From a checkpoint of a small transformer trained on Wikipedia: 165M tokens.
MLP neurons of a small language model. Each row is named by its layer, matrix (gate and up: input weights) and neuron, and shows model dimensions 0-63. Each number is 200 + 30 x the weight over its row's rms, rounded and kept within 0 to 999. A neuron's up and down rows have the sign that makes its largest values positive.
After each neuron's rows, "fires on" lists the tokens most often at its 100 highest values on Wikipedia text that the model never trained on. A number after a token or word is its count.

L3.gate105,143,234,141,248,194,233,150,179,198,216,200,227,213,195,153,183,187,236,244,207,172,200,239,191,209,235,222,221,174,179,198,194,208,247,231,261,240,257,168,180,208,242,243,193,221,219,164,209,160,148,226,199,202,258,184,222,169,182,193,204,196,158,189,225
L3.up105,193,207,202,196,206,176,180,226,169,234,188,193,219,151,191,185,259,119,261,223,158,239,198,228,159,177,174,225,224,232,205,221,240,203,226,151,155,204,225,248,166,212,154,181,135,204,186,197,183,215,155,250,209,213,208,241,225,187,215,207,123,191,231,144
fires on: " " 99

L8.gate62,168,239,173,176,226,181,218,197,191,216,171,204,164,238,217,161,138,184,214,186,130,186,209,221,224,240,184,169,192,178,200,140,252,204,219,214,227,235,193,226,165,244,192,173,266,201,167,186,181,235,167,247,173,176,195,215,213,196,246,233,217,184,203,178
L8.up62,213,239,151,205,258,240,142,196,233,226,189,242,168,206,213,175,193,194,190,183,156,187,269,203,218,205,199,181,248,211,170,237,190,225,167,183,187,195,180,211,218,149,184,156,194,216,210,149,199,193,166,260,153,215,200,216,213,168,200,187,214,213,175,241
fires on: "s" 45, "land" 6, "en" 6

L5.gate251,193,134,213,169,227,218,170,221,205,201,222,258,203,208,226,212,197,181,196,230,180,222,221,156,208,129,210,186,185,208,159,198,179,224,165,168,203,187,208,201,240,205,224,204,176,190,266,221,209,232,214,188,225,266,136,194,251,206,240,202,160,271,216,199
L5.up251,187,185,209,168,162,168,170,180,232,214,245,233,194,193,273,194,210,213,281,175,170,215,212,191,185,169,197,191,188,171,178,226,225,198,260,205,228,198,221,178,265,161,175,175,231,173,234,231,155,127,178,171,208,231,189,224,231,216,211,177,159,229,226,184
fires on: "0" 31, "\n" 14, "2" 11, ":" 8, " charge" 6, "rat" 6

L5.gate265,175,217,147,195,233,238,171,177,206,216,206,233,210,233,222,147,246,160,269,190,164,179,211,220,195,208,194,140,228,203,178,254,192,224,182,234,208,242,196,184,216,202,193,186,162,185,197,209,166,225,206,222,177,252,210,188,182,223,213,219,187,196,221,174
L5.up265,210,170,168,193,221,177,124,193,227,261,183,242,211,210,192,164,197,169,189,249,202,191,222,217,241,219,174,218,195,186,243,176,162,181,186,200,238,214,166,194,222,196,213,170,175,161,211,225,187,160,191,210,185,167,176,240,205,143,196,229,199,161,192,190
fires on: "2" 56, "1" 29, "-" 7

L4.gate323,174,249,195,259,189,197,200,203,186,208,215,156,158,197,174,205,249,203,174,186,243,214,257,127,218,245,168,200,232,158,173,178,205,205,199,248,179,178,234,194,224,147,195,250,147,208,198,220,250,170,206,206,231,177,233,204,206,177,174,198,119,237,152,184
L4.up323,183,153,206,239,194,196,186,198,175,203,201,179,233,243,204,192,252,163,140,199,192,180,218,225,259,186,217,183,234,174,205,175,206,248,233,204,218,217,143,243,215,213,167,248,155,176,247,188,194,203,181,193,234,179,168,192,208,213,249,230,169,258,214,219
fires on: " " 49, "5" 6, "6" 6, "3" 5, "4" 5, "2" 4

L8.gate204,168,207,183,163,226,162,182,170,215,203,169,200,218,227,164,194,215,216,268,203,210,219,180,146,180,229,233,222,204,178,200,172,199,205,168,167,236,190,231,234,192,194,203,179,161,220,176,235,172,185,189,171,203,231,185,141,238,171,268,182,225,145,243,192
L8.up204,178,210,184,220,223,201,234,212,181,203,219,166,213,149,192,211,176,229,184,175,232,164,188,186,267,211,169,259,240,226,153,206,218,193,214,220,207,195,257,262,200,247,168,173,174,239,192,162,162,205,187,245,248,172,188,202,200,223,212,248,211,199,217,210
fires on: "-" 47, " in" 12, "il" 9

L9.gate445,193,198,174,197,163,171,221,165,214,224,170,168,251,168,199,128,224,188,226,147,208,193,189,232,200,225,230,158,185,171,222,214,200,242,173,242,262,171,238,240,222,231,217,195,200,208,163,186,162,244,178,172,235,260,224,175,187,229,216,235,188,147,230,185
L9.up445,224,181,186,200,190,180,163,230,248,204,261,259,191,234,130,140,231,201,221,184,211,148,179,196,165,209,215,196,207,187,192,171,215,195,207,186,196,168,150,185,205,183,147,206,196,227,211,224,172,165,141,195,204,170,208,212,217,178,247,204,165,205,179,206
fires on: "," 29, "-" 10, "N" 7, "w" 5, " husband" 4, "1" 4

L3.gate262,180,281,128,217,192,219,187,164,195,242,249,221,193,241,223,143,149,249,219,203,224,176,177,202,206,215,188,217,112,201,193,217,238,299,243,219,260,188,199,169,248,215,220,218,192,187,189,228,185,192,189,171,254,173,193,202,162,238,235,199,222,134,201,201
L3.up262,198,192,210,215,211,200,160,221,166,215,177,206,200,178,218,188,228,200,203,207,147,207,220,137,185,210,264,138,200,193,176,237,150,191,208,242,205,302,200,194,182,218,235,211,200,194,223,176,204,176,154,219,203,174,201,249,163,168,222,202,196,216,153,232
fires on: " " 72, "8" 7, "7" 6, "6" 5

L4.gate121,185,214,196,207,190,204,169,238,227,211,185,206,211,179,168,173,129,230,175,200,198,186,194,170,166,211,130,226,142,178,195,236,176,192,219,216,203,213,193,184,243,218,195,180,210,225,183,204,163,195,209,234,254,172,230,184,242,221,259,246,200,198,180,184
L4.up121,181,212,243,260,182,272,195,194,264,203,150,200,240,267,218,235,192,197,211,200,152,161,238,197,203,182,200,192,209,178,152,194,199,237,238,232,214,195,180,187,171,171,202,190,220,181,218,187,174,202,191,248,182,278,200,164,162,146,208,229,211,178,191,190
fires on: "2" 30, "3" 23, "1" 23, "4" 8, "5" 4

L8.gate47,145,276,166,200,218,196,212,161,189,160,210,244,192,216,236,152,147,215,197,128,163,183,177,201,196,224,203,193,180,160,194,191,239,201,233,192,219,283,200,176,245,218,191,172,212,152,223,205,165,188,183,242,200,246,229,188,195,187,182,206,222,168,182,165
L8.up47,199,230,219,222,198,163,198,186,231,140,205,179,206,210,255,174,197,210,205,179,203,197,236,250,203,215,252,207,185,204,226,153,238,200,209,213,244,226,197,189,243,160,216,194,260,145,237,189,206,184,199,242,156,246,195,210,243,163,145,231,221,249,212,171
fires on: "s" 31, ":" 21, "re" 9, "th" 6, "land" 4

L3.gate122,195,196,207,236,198,187,228,228,224,205,270,167,274,196,219,232,176,245,196,235,231,196,134,193,209,164,215,194,180,221,163,214,145,168,208,198,158,179,198,189,256,203,160,187,237,216,219,208,207,221,166,165,263,217,270,191,136,248,174,227,143,209,242,213
L3.up122,179,216,224,199,227,257,160,194,196,132,163,225,206,160,236,197,201,219,173,200,235,217,188,185,225,255,200,215,179,229,155,169,199,243,166,201,194,217,239,211,244,208,197,210,181,224,142,221,194,162,238,151,238,201,158,173,150,227,172,260,138,191,228,189
fires on: "-" 31, " votes" 15, " Goals" 10, " Rank" 8, "0" 5, "5" 5

L4.gate281,223,224,202,175,158,220,233,181,148,258,197,223,225,212,191,199,168,158,253,166,190,200,184,191,176,200,183,194,137,178,188,228,197,195,210,218,199,196,197,208,203,237,163,161,191,205,150,205,225,226,207,196,209,252,227,219,181,249,232,206,176,183,159,207
L4.up281,166,193,277,179,196,181,239,204,210,203,230,223,191,220,182,136,238,225,224,231,224,179,174,198,176,201,238,197,267,237,192,192,219,221,214,187,192,170,189,233,223,188,159,207,217,177,223,205,238,151,162,200,224,252,264,206,162,159,186,174,154,165,241,179
fires on: "." 53, "2" 12, "1" 10, "," 8, ":" 7, " |" 5

L4.gate275,230,191,219,223,232,236,157,187,205,205,210,214,207,213,203,138,232,204,276,217,228,185,227,196,194,191,140,231,235,231,292,200,210,217,164,221,191,236,222,183,212,238,248,187,150,219,168,245,177,181,169,209,186,165,176,215,229,198,255,200,225,217,182,169
L4.up275,150,194,155,228,187,193,145,199,185,161,192,184,139,172,164,230,200,217,203,223,166,223,238,263,190,220,159,218,171,221,196,203,174,182,249,221,163,228,155,239,181,202,238,211,259,191,172,219,237,199,173,212,136,182,160,236,176,174,200,218,179,171,180,195
fires on: " " 99

L7.gate30,172,160,249,180,227,207,238,181,213,223,227,235,167,197,195,229,180,174,184,233,176,177,230,190,184,149,217,158,199,221,195,156,184,215,218,185,220,212,238,217,234,213,229,228,258,235,203,209,247,202,208,215,167,278,154,160,229,214,227,222,168,209,218,185
L7.up30,159,162,200,192,213,213,183,177,225,223,214,270,181,226,115,196,186,193,190,240,199,246,176,186,201,148,201,196,176,211,150,171,194,198,178,218,215,190,234,209,203,238,225,219,217,214,218,214,143,201,220,188,187,247,162,238,223,205,208,251,179,213,224,198
fires on: "\n" 82, " it" 6

L7.gate37,182,278,214,212,227,214,203,189,201,158,222,207,250,178,202,270,200,204,177,240,206,200,154,184,172,156,170,193,187,208,183,229,180,179,203,191,282,201,182,133,221,233,220,216,194,164,192,166,229,212,204,180,215,201,199,210,213,227,251,225,238,214,234,176
L7.up37,192,246,211,181,229,190,182,211,247,142,220,230,270,168,214,190,216,206,230,240,205,217,137,225,221,193,161,244,209,183,163,203,244,204,168,156,247,179,192,134,208,233,220,202,267,150,185,200,223,213,198,160,197,204,244,190,219,216,260,188,183,223,209,145
fires on: "1" 64, " |" 9, "8" 7

L3.gate30,201,180,257,239,188,129,169,252,166,138,208,179,202,167,216,244,185,145,199,165,214,215,197,172,157,167,211,188,250,172,226,165,208,227,178,206,206,180,191,155,200,235,214,196,226,204,204,205,204,225,233,170,231,189,238,179,205,142,233,160,235,184,219,216
L3.up30,202,153,205,174,204,220,194,195,170,156,218,233,217,211,205,156,223,191,202,159,232,223,177,224,196,189,183,221,139,204,241,223,151,104,192,207,170,249,262,144,270,157,163,210,205,192,225,195,188,199,200,189,241,236,210,183,205,199,228,211,152,257,242,192
fires on: "0" 79, " |" 17, "9" 4

L4.gate268,182,195,226,167,193,219,146,199,192,184,162,203,226,189,218,167,195,158,302,183,189,203,234,197,201,169,183,207,182,196,184,246,206,234,246,207,204,164,202,165,202,212,259,223,152,233,174,228,219,214,203,272,213,195,158,247,224,190,232,192,203,163,154,186
L4.up268,213,247,227,197,201,236,206,184,166,169,182,171,196,227,227,239,213,196,259,158,171,164,182,233,191,172,122,215,196,171,223,234,194,218,159,253,247,223,195,219,221,220,194,183,236,222,158,187,200,211,208,220,198,217,200,168,208,205,206,254,206,150,195,211
fires on: " " 86, ":" 13

L6.gate404,175,163,170,186,241,158,149,176,204,205,253,243,259,170,211,247,204,194,230,191,207,183,252,167,160,189,217,221,174,216,155,199,166,178,174,121,205,203,189,217,205,175,155,150,181,221,200,235,225,169,242,175,177,194,212,202,210,189,144,193,185,215,200,192
L6.up404,250,193,236,205,219,212,132,220,157,160,229,218,171,172,318,164,189,192,193,168,213,173,212,197,179,255,187,193,209,213,161,219,151,167,170,192,184,183,215,169,210,203,204,209,223,227,242,195,176,162,205,160,168,202,234,158,261,223,184,210,220,214,194,215
fires on: "\n" 56, " career" 10, "Career" 5, " experience" 4, " practice" 4

L6.gate135,193,200,203,140,212,252,196,192,219,200,257,193,210,219,238,229,172,158,216,202,218,208,152,194,148,209,136,173,153,196,225,216,235,198,157,219,245,197,227,232,202,189,231,203,219,205,197,184,208,178,197,234,201,168,179,214,182,185,256,168,172,149,190,226
L6.up135,201,194,219,182,180,231,198,244,220,143,222,198,224,213,216,192,196,225,153,239,245,181,131,187,217,209,196,172,186,209,258,166,154,225,180,252,259,216,204,225,179,193,232,171,153,197,203,172,136,203,188,197,199,147,200,211,235,185,206,239,178,220,131,247
fires on: "1" 31, "2" 23, "9" 21, "8" 6, " State" 5, "6" 4

L3.gate149,186,161,188,262,152,206,145,164,171,217,247,201,248,182,187,179,272,196,161,193,196,184,239,199,149,168,214,188,221,204,242,220,247,234,205,212,239,195,189,219,179,181,215,208,223,204,188,202,255,172,257,194,202,211,185,249,201,171,210,206,194,172,178,171
L3.up149,164,224,204,174,184,196,177,167,198,225,146,228,205,167,167,209,223,193,185,176,201,231,227,164,215,207,210,184,188,166,268,229,192,206,212,226,208,218,184,163,176,205,180,203,205,201,177,168,209,233,175,230,204,182,129,216,244,203,233,249,177,197,202,167
fires on: " " 82, "én" 5

L5.gate287,199,149,222,190,197,188,173,227,188,190,220,255,189,198,188,186,193,196,221,181,217,175,183,220,143,179,207,158,199,202,190,180,225,205,151,161,175,171,191,213,192,212,170,176,228,208,196,189,175,194,208,177,229,160,244,211,180,150,153,199,178,251,248,174
L5.up287,206,176,198,216,212,236,171,242,210,186,216,187,233,171,190,185,219,150,217,168,170,168,201,233,227,149,176,189,166,175,223,217,176,165,196,186,163,182,216,213,191,169,175,184,142,171,289,146,182,212,168,194,283,161,213,220,168,189,197,184,227,229,206,220
fires on: "4" 31, "3" 19, "9" 13, "5" 12, "8" 10, "6" 7

L6.gate69,207,208,215,193,171,232,181,217,239,222,216,137,224,201,166,170,222,203,203,225,201,179,177,201,139,217,262,250,195,197,186,212,207,231,208,184,203,160,207,202,202,163,180,193,167,215,187,219,205,206,142,202,222,182,211,175,195,185,233,155,187,176,185,199
L6.up69,164,131,241,198,226,187,218,212,172,194,264,235,213,231,175,225,226,164,174,271,246,162,231,200,198,185,144,214,205,188,210,203,196,128,195,200,178,234,182,210,140,239,166,158,207,185,226,153,180,172,199,183,228,193,194,203,211,206,194,247,175,203,173,184
fires on: " in" 100

L5.gate201,167,190,205,183,198,224,174,226,162,231,197,231,236,233,197,238,217,153,294,201,165,203,173,189,190,227,182,194,221,236,210,209,219,211,241,229,177,275,229,228,154,197,167,189,211,185,147,212,250,175,215,243,161,235,202,211,200,258,215,170,136,159,205,159
L5.up201,153,209,206,173,213,207,169,211,225,231,164,275,222,202,177,198,213,195,180,254,182,219,199,223,192,192,145,200,166,214,190,250,218,180,225,190,213,258,193,208,218,233,215,236,198,213,199,153,227,235,176,190,235,236,179,250,265,156,212,200,176,201,192,207
fires on: " " 92

L5.gate375,168,224,224,191,134,205,209,248,221,232,186,206,216,164,165,172,218,188,192,192,190,195,201,142,180,200,158,226,213,190,222,224,202,169,178,246,166,256,213,211,201,193,174,255,148,165,207,193,190,189,216,256,221,203,216,167,206,217,158,188,152,188,240,228
L5.up375,177,240,227,201,153,207,216,226,216,145,164,191,210,212,132,199,258,172,169,214,157,148,230,200,198,211,228,219,252,211,248,194,217,163,200,213,177,265,191,195,174,172,239,243,219,152,225,199,220,173,218,200,207,209,208,182,228,159,172,202,160,207,212,222
fires on: "9" 26, "1" 13, "4" 11, " AUS" 8, "5" 7

L4.gate92,149,173,151,225,189,212,198,191,178,250,197,226,224,224,180,169,185,136,237,248,204,241,205,207,220,185,146,245,192,199,217,231,212,186,209,178,192,192,149,217,213,198,215,185,244,222,113,229,183,162,237,212,214,181,154,244,282,210,215,185,160,201,161,221
L4.up92,222,148,186,221,185,256,147,174,196,243,182,214,192,213,129,260,237,205,242,219,152,196,194,228,221,190,260,176,164,253,193,174,213,175,243,179,191,238,206,213,163,183,170,166,182,166,254,202,185,224,188,217,223,238,194,209,218,207,207,204,173,199,226,189
fires on: "0" 36, "2" 17, " " 15, "6" 8, " MF" 7

L9.gate213,214,205,209,174,211,232,270,216,204,174,233,210,214,232,188,212,183,200,210,234,241,217,166,158,186,156,169,204,173,177,228,190,140,170,182,247,187,249,239,199,253,146,218,150,189,199,210,149,198,221,230,212,237,238,194,113,186,174,197,197,212,156,227,265
L9.up213,219,214,246,186,177,248,229,217,172,196,178,189,214,197,196,183,173,221,178,201,212,182,143,180,199,183,210,161,175,189,202,193,207,187,155,209,218,249,200,202,240,209,181,164,194,232,129,181,174,232,213,220,231,255,246,146,225,163,207,206,216,163,218,256
fires on: " |" 43, "=" 26, ":" 17, "====" 5

L3.gate373,192,186,207,194,235,220,126,251,174,203,139,231,208,171,156,196,155,176,220,192,142,232,182,181,176,236,110,226,175,209,192,203,176,227,152,170,170,186,198,201,188,240,168,164,218,174,139,238,142,196,206,171,189,236,149,200,230,144,233,224,227,209,182,207
L3.up373,184,152,143,226,199,230,190,161,221,241,169,234,210,191,144,170,246,194,210,211,181,197,186,243,234,219,206,206,237,225,210,201,227,187,250,216,157,200,183,229,170,229,212,202,239,148,214,190,239,186,226,264,172,191,188,249,223,202,193,200,143,230,222,202
fires on: "0" 24, "5" 22, "4" 21, "3" 13, "2" 10, "6" 6

L6.gate386,187,271,154,245,214,247,214,202,207,219,189,239,190,212,182,226,194,276,138,221,202,166,179,172,194,208,216,201,182,188,198,176,169,220,146,237,199,252,208,168,256,184,198,185,207,164,176,231,197,176,171,121,263,206,190,198,249,161,205,220,187,195,219,170
L6.up386,164,219,251,229,224,194,223,244,247,147,243,220,197,203,195,243,168,244,156,219,191,161,216,198,232,206,183,226,241,191,225,202,174,173,193,187,264,202,218,173,182,193,191,213,192,138,239,222,250,184,193,162,206,268,233,143,168,190,243,184,257,217,230,136
fires on: "," 36, "9" 18, "5" 16, "The" 8, "4" 6

L4.gate101,207,176,190,231,191,190,177,191,187,221,230,223,182,236,182,228,193,177,267,254,172,224,150,192,249,234,216,238,206,215,198,190,208,231,191,198,183,243,181,193,185,168,227,145,156,194,198,234,188,144,205,212,231,200,170,155,272,189,192,193,177,179,215,237
L4.up101,188,184,237,216,188,221,213,168,169,214,194,169,218,191,151,222,186,200,280,195,194,204,192,244,220,237,236,238,201,213,166,198,176,224,272,224,221,268,176,192,171,215,202,177,186,176,158,258,190,224,243,149,219,232,151,199,299,222,184,198,206,210,219,225
fires on: "2" 44, " \"" 14, " (" 8, "1" 6, "7" 5, " " 4

L4.gate404,209,227,173,208,256,157,170,218,216,208,174,184,235,232,200,185,188,199,226,208,232,148,200,238,187,185,235,189,207,199,150,273,198,242,261,189,176,206,217,200,206,266,180,183,179,191,224,170,187,257,214,167,243,251,244,186,183,190,263,135,231,154,206,196
L4.up404,200,194,251,203,183,230,177,183,169,148,245,226,204,189,158,175,204,173,206,138,222,167,229,160,196,181,201,203,197,207,247,193,174,118,168,202,149,241,252,222,166,218,231,173,223,254,171,222,165,172,250,258,192,153,210,174,187,199,216,223,182,253,179,172
fires on: " in" 33, " of" 17, " at" 16, " over" 10, " by" 8, " within" 6

L7.gate18,214,216,227,216,179,236,153,163,197,170,228,205,231,218,230,192,222,228,187,202,261,153,180,182,175,249,195,198,187,216,153,247,167,197,240,228,234,146,169,167,204,208,172,212,176,231,174,171,185,221,187,157,284,193,223,227,219,196,211,205,256,193,238,170
L7.up18,217,223,197,193,252,165,221,191,214,201,180,165,210,157,224,270,225,202,238,200,203,188,220,237,212,171,223,242,243,233,238,238,231,157,196,175,224,198,182,206,199,221,242,188,221,196,262,210,222,144,184,225,189,218,251,193,248,212,214,196,226,198,170,153
fires on: "1" 64, "5" 9, "8" 7, " no" 4, " someone" 4

L8.gate295,183,214,186,193,217,226,199,163,200,137,194,175,228,208,227,196,195,169,175,170,217,210,171,200,197,143,190,206,164,186,154,163,242,207,195,171,251,191,216,192,208,250,204,164,148,211,176,203,216,254,198,226,211,229,218,170,221,228,230,198,264,194,286,221
L8.up295,239,150,199,188,195,225,138,186,179,201,257,240,218,146,208,193,182,235,165,222,242,221,197,197,168,221,173,175,199,208,199,198,182,222,164,221,183,174,212,119,186,198,232,195,245,163,201,231,231,204,198,218,197,221,212,183,194,196,206,233,235,160,205,200
fires on: "0" 58, " " 30, "1" 4

L7.gate408,162,228,189,211,210,209,236,193,204,160,194,223,176,235,204,258,175,192,204,228,185,206,248,227,222,178,227,190,158,235,196,232,209,189,236,180,216,186,169,195,189,241,188,232,215,222,212,243,152,174,221,185,161,280,187,204,216,153,241,182,248,260,208,191
L7.up408,244,187,173,204,207,193,188,179,214,174,216,186,192,237,200,190,249,184,168,246,226,208,186,221,201,157,265,178,213,178,189,148,253,218,223,202,244,169,205,227,136,203,228,205,246,232,216,151,215,211,211,217,191,243,209,217,193,199,245,229,224,244,201,197
fires on: " it" 35, "ing" 15, " He" 12, " It" 8, " there" 6, " In" 5

L8.gate362,189,209,215,148,221,203,231,202,219,198,216,236,253,214,201,196,157,170,267,242,225,209,184,174,166,176,185,196,166,192,203,158,163,208,217,236,260,147,180,222,241,209,184,148,227,209,232,208,187,195,173,199,188,193,158,214,237,224,243,174,235,207,213,176
L8.up362,179,162,200,168,211,140,233,226,223,156,185,216,223,239,149,197,157,182,242,253,204,242,210,174,172,165,206,184,215,233,165,166,226,204,235,170,286,174,148,175,197,218,196,191,213,210,178,221,221,195,200,176,212,204,178,236,233,171,198,154,135,207,229,154
fires on: "\n" 28, "k" 11, " close" 9, " well" 8

L6.gate15,152,136,186,228,265,213,157,193,213,187,219,244,212,275,219,268,174,190,260,207,227,173,154,174,197,218,164,205,191,229,207,132,173,183,177,215,191,185,201,198,211,181,231,184,198,186,226,230,190,148,201,155,206,152,201,204,217,183,149,196,169,194,226,159
L6.up15,209,167,211,163,176,193,192,262,143,207,211,199,250,176,217,177,218,262,243,210,208,189,235,169,141,163,192,192,148,211,147,203,201,242,202,144,193,233,174,211,222,211,197,234,218,185,185,233,154,178,211,148,234,191,151,204,162,197,196,182,207,227,181,179
fires on: " career" 21, " education" 11, "Career" 8, " serve" 7, " line" 7, " move" 5

L9.gate103,197,202,178,217,241,151,214,222,227,166,246,205,197,203,246,247,195,208,232,219,224,177,203,233,163,168,189,166,188,181,166,242,224,147,211,186,139,209,157,223,223,248,174,183,217,220,203,153,200,179,165,197,213,223,243,163,147,190,203,148,178,182,215,209
L9.up103,202,209,216,189,204,206,246,260,213,147,193,175,228,186,196,240,184,235,181,213,234,230,199,261,244,176,169,235,206,220,196,199,205,218,144,243,229,232,235,214,227,199,231,210,216,165,188,198,196,185,206,140,207,112,229,178,256,199,218,164,202,182,197,240
fires on: "0" 35, "5" 21, "6" 11, "8" 10, "9" 9

L7.gate371,176,252,162,232,159,230,232,156,180,156,219,194,149,212,157,233,221,174,168,194,201,189,240,186,185,205,239,128,178,205,218,176,132,191,175,204,151,160,215,196,199,226,209,222,202,213,201,202,198,159,181,146,161,209,155,196,189,189,188,228,159,230,231,193
L7.up371,206,184,206,222,242,212,196,196,179,231,193,189,229,193,248,202,200,212,248,182,164,217,165,180,173,209,189,181,185,219,252,156,198,210,184,152,149,202,222,203,231,191,152,207,176,193,178,203,177,198,177,221,216,274,188,180,177,280,193,233,126,182,173,217
fires on: " he" 27, " she" 25, " He" 16, " has" 13, " She" 11, " have" 4

L8.gate105,231,206,157,217,190,204,204,188,216,212,221,259,180,235,208,231,173,222,199,200,283,194,195,238,203,237,157,208,183,170,211,184,166,238,234,241,238,184,244,195,178,254,199,218,212,201,229,239,162,209,202,176,193,192,177,204,249,264,192,192,213,209,195,257
L8.up105,225,231,209,246,151,205,141,196,227,216,203,201,162,204,257,196,189,286,174,215,279,190,215,197,180,179,151,213,201,183,170,173,205,290,144,230,179,210,213,216,175,188,202,221,188,245,199,220,155,171,188,200,225,187,187,214,269,217,217,198,229,195,182,277
fires on: "s" 85, "'" 13

L9.gate194,204,254,254,205,219,253,241,224,163,212,177,196,200,163,153,215,191,136,258,125,201,197,213,216,183,153,228,188,176,181,156,163,162,149,224,213,171,176,182,185,210,212,191,167,172,247,202,138,247,223,199,173,191,243,221,165,194,250,202,157,188,146,203,226
L9.up194,135,191,227,140,182,199,204,199,193,209,189,122,201,225,193,197,212,256,210,206,190,174,178,214,227,184,195,222,209,238,234,257,192,183,208,180,228,169,230,181,211,174,256,173,206,214,108,244,200,201,199,232,226,152,169,161,185,188,218,196,254,211,179,203
fires on: "-" 34, "s" 19, "ers" 8

L6.gate114,158,305,228,159,218,241,209,180,213,191,231,176,217,195,224,188,191,197,161,172,203,202,177,177,159,199,153,229,200,201,177,206,171,212,196,192,197,245,230,192,269,236,215,255,150,212,202,188,185,199,239,137,238,266,204,132,157,235,216,174,211,145,193,203
L6.up114,210,192,216,191,201,249,178,194,215,207,173,181,206,177,254,210,136,152,191,217,167,198,234,177,222,206,236,231,181,247,180,232,164,205,203,175,197,216,245,176,230,179,238,193,200,200,131,194,210,195,253,165,204,197,213,155,165,221,218,141,251,198,229,221
fires on: "-" 28, "ed" 15, " on" 10, "Electr" 5, "th" 4, " well" 4

L3.gate398,162,213,189,186,172,184,151,194,200,191,211,177,225,213,199,187,137,229,205,250,188,217,168,205,236,215,206,168,148,204,170,169,215,229,248,230,264,178,228,194,297,206,208,236,213,173,264,152,222,246,214,145,221,216,216,171,173,231,246,202,199,147,192,203
L3.up398,196,171,197,235,213,216,233,185,197,250,256,207,303,232,188,188,255,278,182,191,182,181,197,209,221,187,190,223,228,223,197,220,203,259,128,148,169,242,167,217,176,218,186,208,200,217,153,197,168,164,169,182,200,192,173,223,238,224,210,153,198,214,157,260
fires on: "," 52, "3" 16, "1" 10, "6" 8, "7" 5, "8" 4

L8.gate305,214,214,200,193,194,193,216,203,213,240,179,212,221,207,204,226,175,156,209,178,155,205,225,259,249,153,164,208,218,175,214,167,175,220,223,228,223,259,267,218,196,185,177,231,161,194,232,194,164,199,204,151,134,188,186,209,213,204,165,236,196,249,170,219
L8.up305,174,203,224,194,194,188,202,198,174,259,177,180,252,198,222,230,167,215,252,252,213,199,159,225,210,189,165,211,231,195,125,175,225,271,194,237,200,221,221,220,223,184,147,227,204,219,205,244,189,179,199,210,165,181,155,195,207,248,148,211,215,165,248,189
fires on: "s" 92, "st" 6

L7.gate126,168,200,197,164,179,163,210,234,180,186,195,221,197,230,207,242,192,210,190,206,218,166,158,216,201,117,158,185,190,157,156,187,181,184,110,196,214,212,192,189,250,215,143,162,231,170,191,236,223,182,190,167,209,173,191,241,220,256,153,200,196,189,245,221
L7.up126,191,199,155,275,144,148,209,261,167,246,192,227,237,220,189,150,211,224,231,200,123,174,173,263,165,238,219,194,255,223,204,210,207,179,220,124,200,168,194,165,143,165,170,213,183,159,217,202,166,223,221,233,153,139,201,167,191,168,212,199,181,242,173,197
fires on: "}" 33, "5" 16, "q" 6, "A" 5, "Z" 5

L5.gate359,175,223,145,174,165,235,197,222,201,215,189,191,256,221,199,185,172,229,227,215,153,243,250,175,180,200,208,157,181,248,180,170,262,300,196,217,231,199,197,207,207,196,200,207,187,203,175,267,168,164,230,201,175,234,167,178,153,255,215,203,189,177,196,203
L5.up359,194,207,219,190,165,239,158,165,153,227,186,212,235,178,218,199,193,246,204,114,205,178,259,239,215,216,214,218,187,229,197,239,165,218,194,212,213,189,198,166,208,213,248,209,249,195,190,189,225,201,176,196,220,222,203,197,230,190,243,209,191,236,233,156
fires on: " " 73, " –" 6

L8.gate306,176,235,164,215,184,232,212,168,229,185,175,202,214,222,173,177,169,226,230,176,166,186,196,138,185,261,202,152,176,184,203,193,230,247,172,245,167,208,189,220,239,234,202,212,250,237,187,211,174,170,192,148,192,187,178,217,139,185,164,188,220,217,162,173
L8.up306,149,178,231,251,223,173,211,159,206,250,185,227,211,206,210,220,219,171,187,204,174,172,174,227,184,226,224,170,161,191,191,213,187,159,189,232,158,178,137,223,203,146,150,231,236,234,199,173,151,230,178,245,192,193,209,303,193,219,196,248,176,179,178,197
fires on: " his" 28, " he" 23, " had" 13, " also" 11, " He" 10, " having" 5